Weights of a small GPT-style language model, trained from scratch on English Wikipedia: 15 layers, learned positions.
MLP neurons of a small language model. Each row is named by its layer, matrix (up: input weights) and neuron, and shows model dimensions 128-255. Each number is 128 + 32 x the weight over its row's rms, rounded and kept within 0 to 255. Numbers have three digits each.
A block is one neuron, or neurons of one layer that tend to fire together. After each block is what it responds to, as a language model described it from the Wikipedia text at the highest values.

L6.up322:143134161078202174135142123074124139168151064150118129115135164152122112124115160134120094104114061087147132130110157156138118120111062133115156128167109147147182104149145198189073086163145183090123184127148076109156124129060126150118114106182138129167131073104116098166146141119118141181091111156096159117123117130113111178149135131103082072141181151184160136113112096144104139161134
Description: Middle pieces of common words split into tokens, strongest for equ in sequence and subsequently, also rule, Latin, Eastern, twice.

L7.up9:141099155123120115115099141140101098161070150119150090090168126131120110131166145106176078112114176140106122109149052130140169070115131225135141087184176092103098171140105161092138120161153135091114135107104119108103109147153143175157124099183152088103099110145108135126098105145068098224112131062130125105157121122114125127177135148178094172121131154107116108110086185138165135111155
L7.up51:112145112070144049126133067198204111150099160115146139123213147111146054125142116099124150077075100160165143128111115045148146153118134110079087085168109131085140176146128140125111116116099138129136097134091126138182112126079114162172079130192180067116112119149129107178113167127120167076116071128111113163095150121083128127194187147201188115152103133112064112141097113158130146113118
L7.up130:119100152136133149096238121132158144107120128139185129047169173121160088152108133112138164134115158084124166079175141091098123158131160145139103124132148144098090137141085128078151085114097130175116103138130087082100188103105149195180106124150129118108109097092141152149155105116100134145142097101110138162152080166134099107128080142141183120115156136205077121122131098158136143144171
L7.up633:205151107095120104074148100159143118122119064122141164129108123118104109143059105176131171130124168129172149115177115094115135159115119147150115136125127152117143147104144152157140075157129069099143104187110139097169154073080154133120122115087106127078126105121114140196168155152164144070139109099186127182174115097123143112130134147138156171129180106157121123135109127127113151188108
L7.up742:145120147077161167091129157137136081143102141118034164157159135183170095146083156112156129158164122140149166126101125094115137168115143084124067137195121156148115143124118082106145151191093166108113155105106131170119213110081105166124099150129054115101152087101209112143126142119118088051085075132149152174085171117176155127136151171144120147167141152143139145131167127134168132073094
L7.up854:131113063205098153181172132121121131159141158115163100156144186155122165151094099097121138130131139117146099130072053112095148168130074190148146119114104130098085129116100131094123079149152133172108084128212138075139112143157193144120145142130141145171112132127137131115134127136105141070113126103115130184107095160110156130135137121040147127110124125117161170105113112215108155105071
L7.up953:172109155147084113141154119160103150159168121145104120135174155129134099105135171101107179124117163133087112129164105119130114184142086139150118180083180085114103141105125134151127086192154188147108151136062141109112079115163131182106147177145125137145039157092184130148174067080102177180086103033122187166101133132149090144122172114138150111161136108127127142167103150130107155073139
L7.up994:049104125150066093106137109099175172220116130125096080165108174149096109112161202117171167152144121169166128123129093078127121132143101160154131091114161152101107142093154105147155103161158077138114143181136119065087096108112173106152142170117148150122092112153142096146086130067141185108162094084098166171151105079165083115108151102179161130165139152141098128122135169133083169091156
Description: Inner or final word pieces completing proper names, mostly personal first names in lists and tables, such as Jace-k, Matte-o, Patri-ck, Cra-ig.

L7.up65:077063115121113186125080130158178130117187143165213098085140112138129171088048160160070117114115161160184115112146114086115111126192112131124089107178172089111110128156142185101103103150059120144159157161129132138108167122116133107187141115127135114118163102118166154152079119173091126124079078100099100066140101099145160161171131137158122138097143150146144191191146074139125126092147
L7.up214:080103126205102138153177101171085166130121141155146129085173162124117189141086103166087089128171107195077176105103162091159137167138160122125128148108098143122187169152084102168128141135146130192171085105131128136065150131093104158151171131158153166092146118086105142173098115122105108133131153152085125127165066117116132126062183048115122105083115201186136155121148116090101121133149
L7.up280:161122163176190120067112137117163115161170106176172099119163110096063108178098143155130139199138127138153148068170180098153117104108130133127152085116102165081168210112093132149089100125114104209185105092123141110152145104148124133121179135155128145124123137108120160120089082121065153137114125145088115163107140175094120146104101155060116135140151060124131089059132116137116116133149
L7.up369:166103111106143152105151142105139178181166142092096095152092144079119131113116146143113090146131147099122138066062172121143106138148095124123121142151145194162127138141119122119094120173110098080173103188078175141134096095192103177176133107100133151093088155111130146125121122164125098167089126169129115063107136068156136103179146161175176144144164135142142088076188092146118148138135
L7.up448:101088106076123142124163136116183085127134114119112096144206153182095148151136117132068090111093144082147146143150087068147160147128068142166136084133104167118160120089150152145123084181136141149172155216158174121126167079118100161112150129174133116141153107166146126129117109147128097160112078162075106084109097113088134194140096184174122137157098132190177117151116176132137101190161
L7.up645:152139118123176133133086128116101093163093189122107092194126114098188114131078136130070087088113176143101136124106116126136110170147153120105116051180174143120137123134143091123151111104118135145125160078132177062175107133098117179103116099159180089106152191046143125145080189145114086140167123141093145073110124118117064136118117145135146141118104114183130130097157150098122098120182
L7.up778:162114101144187083136187169124070089141072101127078107101101133115110108188131171138120112105114100152123164163158154075077102072132086163165134080117202157141085138117124151116102142087068177107106148123136166144072131105175145159128113167148110165190098140115131124188190121150116132146131123128089089094142119196145158167178130066121148142128121094149077126163100060164114149145143
L7.up895:060126154100113099105109096133152124142225127073088118161124156240073109145181117144126122160112150156158193155146094132127076090119168134105110145154124181092131113163168103082058100102107121148174143118103078159083137181178144132147145133150045132146122148176165167170149137168130133075153141117126132102107109095102131178153156134166084099173105146098095096194130088093136116101111
Description: Short word-piece tokens inside a longer word, right after its first piece, such as railroads, Vernon, Vernor and portrait.

L11.up1:104087148117119130108165114051105128113100164176203137056119114130130122175157122165102103144144129150121095180111141172163132122122082080128118081114117189135093179118084106141179108124139094070167096147075120081085108076148157163122132175153140115151119167156135113117118132144117123087160155171144112151193139150114169142161122099089141033150151100110113108154157102079132140188069
L11.up30:074163126129114118080142093101128036150109070115144091118174131124093116140164172148097153079117139094073124174173058115158153185143086087128118129177089147118138143057106125147130141091162103124151138138146197141139156077115158140189173127080066111148102092212105127083148185114107120129094157141059171104135181155104131116114128131130158101146123074136118146126165104125167124150125
L11.up124:110114135132103160097096094102135120116171088103135168140188152180146114156149096167159101088131114128150100175129134138102074101116105095091124147091111105175162100155051126115187110102132075144091118115141103056087101111163174153046097149217132132144130137119153163134141096121097095108161154105120134170142088095092138114207116095091136091084134105174115126137138115164135176126133
L11.up177:129111158115107159114123139095147133140113091128155104066107109141157110162128127156137136190119087102132108185183092158162120136135108133084090132063127096163161147130171139114149119113132106089058162139137105177115090159137113188163147104104154186145120081131129108160100119149124113133121143154144073093070108113120196150165152111187150137158120180113068103138193136158174063150149
L11.up282:154066138105113147070147163095157175092161169115135131106196119239119145115112075050097178134125103100106099184129117090109159102124138099120124089119105102138108131123145118149112132096120100071091162140144072087117149115147218140134112166193082098172191165184140149110201106129122114147107152188080162106127042151131147132153152110092104099092172139124142138111166104177094128108109
L11.up283:079138122127105108137176082142166079157092116188095140093099151158120101135130103131100139140161093150138160098117102124069127192120148177107147169161085112135146074101137138182194124182171129109163120153103170104123145117161129158110083149143079123077120163146137082116149034131110126087162145133089169085136172088074135162171177137169109122073127184064152124139127081151170075138167
L11.up304:096097124105113095100133114169082116175154182175127146068128084084102095148111149096146120149086096151151131100120104155160126072167192109104086095106176147186084146174167138148130128198142104115184125192153111126137118071158074128102161162108088096122089131123175122125089083144117117145044107180152121085124109102117077165160102085142177141126145129056119187095142175080170155173159
L11.up906:125130108142116188074122124113116133076105098141135162138144168163112132154165142136208155071140120154118124104015123167109128117149150140120112113143151103170116072154066154089093150136156164151106105139149148172054087102138078160123143143130151057193125117091147087168156081109102096128138194147130151184166123149141086029171127161093096158136089161125168105115103142059097095155093
Description: Line breaks ending a Wikipedia-style pipe table row, right after the closing |, in sports, election or station tables; rarely mid-word pieces.

L6.up461:160150095105190146104084102149113084130142167172163169146133097147169138101123133160146195137098107124111093094145182120071144068081158048156118185073155152055102113102163107080153138123128157087092092128084116126140096120084148171125136163126105125117156150135168168172104093107143133179176196159169189130147038135085126164100091139126140156120193129132158138079132129101182123121060
Description: Short middle pieces of words split into several tokens, before the word is finished, as in cla-s-s, cro-s-sing, colo-ni-al, de-ci-sion.

L7.up2:110083147092124151075131085145105143143166173074119183112115135097112058113164114139131123147103104110148187120141069116148175151137107088124165118116092220182183145117197154140186145123169102078098096096110088103116136099055092129081151120156119146113112073191122141171085078171114147095157137073171147148077118088158152091148140176106131101216086162182098138194112121162077095102186
L7.up105:162104129079156112101149135098140084114159098157165178089171100113144104166167126183112125086118101150125152097096110173088145147078114089195063135166098141135159111100114197172135127207109130144070127142166181092144118149125147123166129155061165112117159155166145118104124127114146113142094162145109103125121150105135118089101106115091132136098088086173118144174150128083102114125118
L7.up305:118107175100108182135125089104149105084118148175140153115201152131079157181120135125098157093080133119195169154109119114062090098131142114112119104149155162186094125073104162119190139139180084154137165102135104084124213183108125115080110171071156156169112168075199110135103093144161084137114130101099146133130132118155199116112125118141127120117124075115120148154084145154172084122146
L7.up426:092098109145113134062104099100183139140139165074152094174158107038113146132104123123090155121109090113159134101154076112122146210109132093153161112080172119175204093125119173161122113181103129202073145067149079073112121199132105089175120145136127089146152159201104097094155110163153104177141106118138132144107121138159122122162147155112110104148188119117085173175111054160148139175169
L7.up472:073144156102122173131086100125160080084142209098122146143136131088141085138119128109123165173127098123113119094132112162132163079075117053122172179112136093106130191114147142140123136128135124164107171100148135112047131129109162160171130071078116121168126155092150119112116142129188125132089121138098121099227123147095114155078162141129147130124156105100118196134110120137158105094199
L7.up554:156092138132180112100147139073155125169135123117112139141178109111104114129124163111117128159053144116115121081080099137126161122120077077119174111147161086108160142123090175103092118126149071187156101087143120123140144195112110074069123122094133088117092142191142058128101123154123114163155244098123117180145107082114149115157135112111074159083159102108152089192115121158109114087166
L7.up831:121140108049205100098157145107140119158146128108112134099101132138130122113125175148147126147140111126146093080113107124166174149184041129146140113119179145090168146114110154198133174144092150128138181131066086135154187188114149106072133135110123057088128135102123042107131196122093079075158117099122120174174164128179112119136169109062098171118145117153147109165109073090127114138108
L7.up931:134014144104172117105183084082093105127174132041116159076147115089097102123146121130171147103109098111145101136126046145175127134136103175156157103115098130142136169103134155132118105155173125111151136146128105104125126079135122137123089111117115142144111105168152111112120119180119124050144123120151159147117151088106180099189130161140042185128096138190133087166174139127045096137127
Description: Newline tokens, strongest at the end of wiki table rows after a closing pipe (header or data rows), also after headings, sentences and list items.

L11.up173:147123102120116156106162202170125109092118108133136102159104148130164104150069151127130093155105132116077097118099085167151132132094119128167115130159179160133154093165081154082126142117091136088141208134131098159095137094114159126071151072096074105079097076114112112071125150130161168118093154159119100077106134106137074098083130119139143157154104102140159190096124085208087192117191
L11.up180:137121144149094121107131096147105111149201074078107145080145093063139146134115170114152164102130134161100151041060088165111094129160120085152155130124132145114118099143147128135190123127121124150183121052127123115201103119096165106160117109076181117150135153100073133118159154157142146114124071145122140131089097150104123117142071155114116106137120133192118183112108141113096165106107
L11.up289:060125170092185143140117129119097138090146124113110149101054109164162117197155121119114131126089178110143124148103088103071096168117133093094135131134127156098108186095138133139147103181160125152107160082159135132079082140091122118106189162148096145174128137093101150091068064134122143091117142128123150089098109149059099137159196152073127122130127206130096144121130123197107123087127
L11.up406:137142122136147043188151115173145133049109151098137139089110151128102136093121175106067146137150141125052127076183094172119140130149135130084155127122123103151113109141135107121190108180126135149077141133161146115096160131099150125141188121078120129135076195095131120132093137122203148085127134078079112138119167116128093134206124069097080101118131129138211187104162157090162128106099
L11.up426:115120108079142172126131152178050093145105153144101063128151111112153097113131116132179162137159117180108111089084114120094147091156112121074169172136116072159216071094154217145114118145105149149156132130172149143115159129104172059121133125174104091120128148110135141103183128127114070112139119111129203119139131164175129147091094075135139176165067179133102119120121118154086147119108
L11.up570:102116120132165115080123061145152108099088104109127127122110122168154080137095090125200106129149133141129169148111133125130126177126109115121104137087187124117053101166166189101116154132179187079154090122128114090106162110135177125148130143157136158152109177103138092112090114135134139113096165120121076092075091111078116146130107125149135083086187124168104158102096130173146112131103
L11.up613:140125110130111101144131118126074101183098135096100144154091137114108193125055122176089144063092129149131127100079133144124084152127124175160194117130116147090126129122069151144119135133158118195153096172148077116143145178133152134092140162131136151139203149176098120103135102099110167106169128123164144140097115097086124145149100054160101067188158113112100094119130225147076183119118
L11.up692:179114144132110132154146137104116102153133134109078103127200158129142118141144167134113185084097187140135142036098051105057067190110133075154147156103109157140157171183132137174139133159068109131170113117134175142148109160143129125122139134126130126097142127150136077137105128126108082112066145157138137120080113071171156136142157100164112118158089088129089090094145158164202090142153
Description: Main verbs "was/is/were/been" right after a sentence subject (the book was, Pedro was), and day numbers after month names (June 2, March 11).

L6.up770:101159121106110139127106112139123077102201168115059168173161133135095108142117124131152149112161073175157100073119134082129093134098131113144086210044151120084078122086127150170125099197124136140122121173133191147124108059113175189105047153137156114123081151133150181142172110065184124091118100096139173174124089142075106121093136105068102100142128108076101104143143180157163132109110
Description: Middle or final subword pieces inside split proper names, mostly personal names in tables and lists, such as Go-rd-on, Good-w-in, Samu-el.

L6.up400:107175129137121115139152133166195154185130072106152056134133073125182114099069115155132142127112159137132204131035126128168128134140065105138129131085164130147067109167140135108137083140122136173180120158154160121102120120115137207130120109127117134107102103068172139150144117154118157101096129097144107156099147078160105125150124115136142146106129069138124102186168133094138103159147
Description: Fires on the final piece of a person's name or the token right after it, often a comma, period or pipe in lists, credits and tables (e.g. "Eric Clapton,", "Francis Jenkins", "Barker was").

L7.up43:128119191185178116083173100140163110177170176170137139103102154158150128118082130162129205107142118084180139135132065140077084119127110101077148143197136140124180163134144160116086153094177160145140067162137109116155087145117181097139143114134106080152123137101137138168133094119128131156106053065183135146161105111118083098079141098125125149141095163143105104099180117151128099063134
L7.up161:193113150128162163147064109100111179115155116106135120136209148166084092123149106134111144075148160139169092140141098099133090123149159094118176125147188196117147182136171121111085126126131138212148082195158132101159171101145080149123119145095111111185115129136117149115131168137134117143083054136115137208134128150157138146146102161078152092063210103101122145103138103094122078120126
L7.up248:157104181121112160136107098052148088097155122121120130102109104159085156125182118115133159086087110093094144115094131118127117117148111122131226164135062133068066125180167117170119152128118091153163155094134103163167122127091098183155067117141149148119087180118087117155092082098077156119122128088182105126131123156100176109143107144058117083114158131071128160124145086080092134112105
L7.up264:149170111191211157160056093138132127157103163087133099156087148090131115141118130139117164129206089181116102135133125119085096152109111109100166144173118142052153123097110082135159077093095102135121157174181098110150075136167182159137133152122131171095154148114155123144081130090062096123105171160123123133126107184113195103118118136075152126143151159162206121113093111147160123132155
L7.up296:219151159149187177162118102088106129113124150096128124112108186078110147082120130191097149173096124167128127128137161079153152111147156144211126097139092129121120138113115138058195139162191210114182129082137152086085090142151138158155199157089110104125152169155140111141101127177119142120124122119174095072130153157098096066181135061117174120129178136124125133132113113121153108162160
L7.up382:099163178096185183109086109155139130144169125076107117138112105146130165130109126099111156081162087068151102154182166104214106130166176073120098116111136171099105098150135134156185149101038135119156136121123154119138090071164074130111098088116124088103145101093119138183122156172137062089130095128178102111117158110061084092161121109074097106103154124078099085141130169168140097095103
L7.up680:162121139106093148100134065111103136097123156133170124082099141175103167079198151105116105109144157112121151139126101108122131130117084046083149112129130093082068139155153157157130123138174153118119132117187127122113122142106113108100152179131084197108108067159116139164159072166089072080112129187090095094162122093135056146150185126159134183105165160142156082147117155166119115129040
L7.up796:138208156121143139141106183111151163107119130189165109107097171149171119166154081169131142137109141124049140113141138074090083131152116132165115071153117125100176173126173114181102172113097134160120134210200117131118094128138156159116107126067054153130147169156180167111103149089144134145140106169133059110117112167098110097073132101104162104150156157142161085063076147110108219133136
Description: Short subword pieces inside a word split into many tokens, especially the s in class, classical, based, controversial, Tokyo, Halifax.

L11.up15:124167120178134123139141143111106166176171135115154127126127162114138122163100101105028121097130145128089145103118071167142154096113179133141128159125096134120129115112175173215171079103142148180074134084128117154154076133143135139114155140089127094119063107135125143075188194086146144103102129167166165140096126172142157185153113177165078076145123123088099113104157145148171141153154
L11.up303:118119133090094085153104132061139117179112120152115085114166119141103166174120127115116173157131115081086164182141145106061164143127134128127133163111151134129158156093123135190074060214107092083138187137157107088158070107128147164098153081136114105136052204089137072113180137141128154110157144095069138147127138187145175113098139111095137109175057097146150174077124151103109162093092
L11.up409:121123084112104109115098126136084131144167104142144126083123169192070080083116076137069108149091067045160135143174146109111130147145130172150132133135133118142118157170080136118183148125101165179099100068099079115073061102177168172146145112073122115119121126128194142092116190094108150198121162120197120166071088114139132140139136115142129127087122152098123124100124094126132119152133
L11.up514:145156124192128130140165107171134100166133160116140058175107103173116160147151185153112127110106143134164164171132045139130103140105143080100089127112137150096155108161109090161183149093189168151087101139147155083121195164147054096111171199125103102166064068160125143182112136091111140140124045168114142192100094133103173177126130123107145153069140134159113164085125128133113109151151
L11.up808:117166169129097155175143108121084102127151152144180124144137131132075165151139138140112171136150105086138135117167062178124125167138044133172108111106120145058142169137201118152157087160141071159108116096146124162107126083145100142111182140127156149151046120169167099107162144087092154098149143101108113217115130093159131167180129147073159089174119104125148097124171170125101139138125
L11.up815:119115157103196126147086084104105134151111121099108133179106148096132112098100145093158128099081115054128146141158084148120140147148137148129151124125114125137155089135137101163160112145114151135135124092105142147113159094105157120135103100149099091129075143183124122068161097101058177125102104103191097137121139197139088149136138106118118124126158148136140175135183116127099071175149
L11.up827:157149183112088122128170143129113153127062117124178105121154153107130092119139086150117184081125098067081155142178148128114086114134121077169053156057142080104067208121120142200101165144142207104111114152144191097104119112179104151166153085152176125133098139087178122134136141154122103155125131110140129162126068108122130130079131174175114105074118068122147102118113141141119104183173
L11.up936:162107160109073111129143143102139105151162110130120102108139185141067119113137174130144142094146158075142163147184114134096132183122111190117100130070142147160071144196170096132109074147165133166173113157117147128112164138153112139108135135107112099113123113157184133189086122120081169198152144108063179171089128171108104123106092120166145146185156107140128106151137152162120110127122
Description: Final piece of a person's first name or middle initial, just before the surname, in lists, tables and credits, e.g. Ed-ward, Pab-lo, W.

L11.up247:152170106094165142124133160165093090146106106067091146124139053139160130119183083154079135144126169083128126119140139153125100073139132158116081113144103124184087153114167131091123109143125122099092163132106132119106115140146126127120203130107099142104041169103132106096126139107103083125138063120081113082157114119072096130119123107147098159126174214146147077084111110108131137134108
L11.up286:126138096071119105089126177156182155183126114136126157127081118194140133141117122104100147138148117129086236091194146112190171124180128110121105132155109141119140146107105102142070138098173139119146101165124165073178128170076101117154099129083152128140100080097131144109160141108164123148104089150111092143089086143156144175110158165176107057148119126087104146172114133159161113102133
L11.up425:137110166097135104154146137136137137057169195129165061121144166131172124159157162118152112162150151122062134059153135155122181163139160126129185093164092121141103125151151098130127165132194135120146156179133122059123101103095129116137136084136131111148027123134110127197111130192116121162072089134187120140105138121131135152121110153164065083162149088123177072010112157172132124145101
L11.up537:116120083123169112112137121172093142138143099118123118030119112179019114121122143123142186072151130102149141109141173188118113097207103103140086157106147174060113099156127101137154165139117153115091121122160132104141131184192168109070092127086092142126135119154160144131068125153089161083068147118113149156121122144126135168117120111135110062134189104162159173113120143066129091123072
L11.up772:158109155044146104124173099151114145103115081130129125056034151069142124151124129159127155069097147092151110117129150159141106124142088154112100111098144112112118124145099175144128117142129149085128132103089113112128136139153091188159088136119230103193125092143160138124135118092065117142117116161162111167145147115160149127115087119145123094080166088101106128157117134155118120152105
L11.up830:110096106184126168105137117135099093094161099114154189087123123084107177098088160151153169172131129148135150079102111155188114125149127147145145152156116138127120113150158186164091114128142112119132184080125138083133138137105194132086119090173128113123106144087136085161135109111070129172153145132145153163177071206140035070118185087130081106176110155144215110139132126121147157100157
L11.up845:145086121085081142133132156129114174069192099060083103095164112155041112113094102141082157148136156150076124138105186172187135188125174158121140079112121118133123113114113141157094114201138194133185093093117123081112081179145154138144084078175092124159116117111178094134123177091112167119057118141131137152117146179091120133083194127123130117119144113114131125132118128163180114126080
L11.up959:176068104152177109159078065109154128127140095100114151135057124102108179108134158112113196088078084154129083065119097131141084105153185097121143142131160149098121168101201132113182156093136138148138141085161077116106079147096124169150122147133112169151054163128118105149161078166144156158134086122135092153064131134152111138159122139151119082090085127128114072090063127154165127103103
Description: A lone space token split off from the next word, mostly right after "a" (a rich, a shop, a tunnel), plus mid-word fragments such as ja-z-z, ath-le-tic, pos-s-ibly.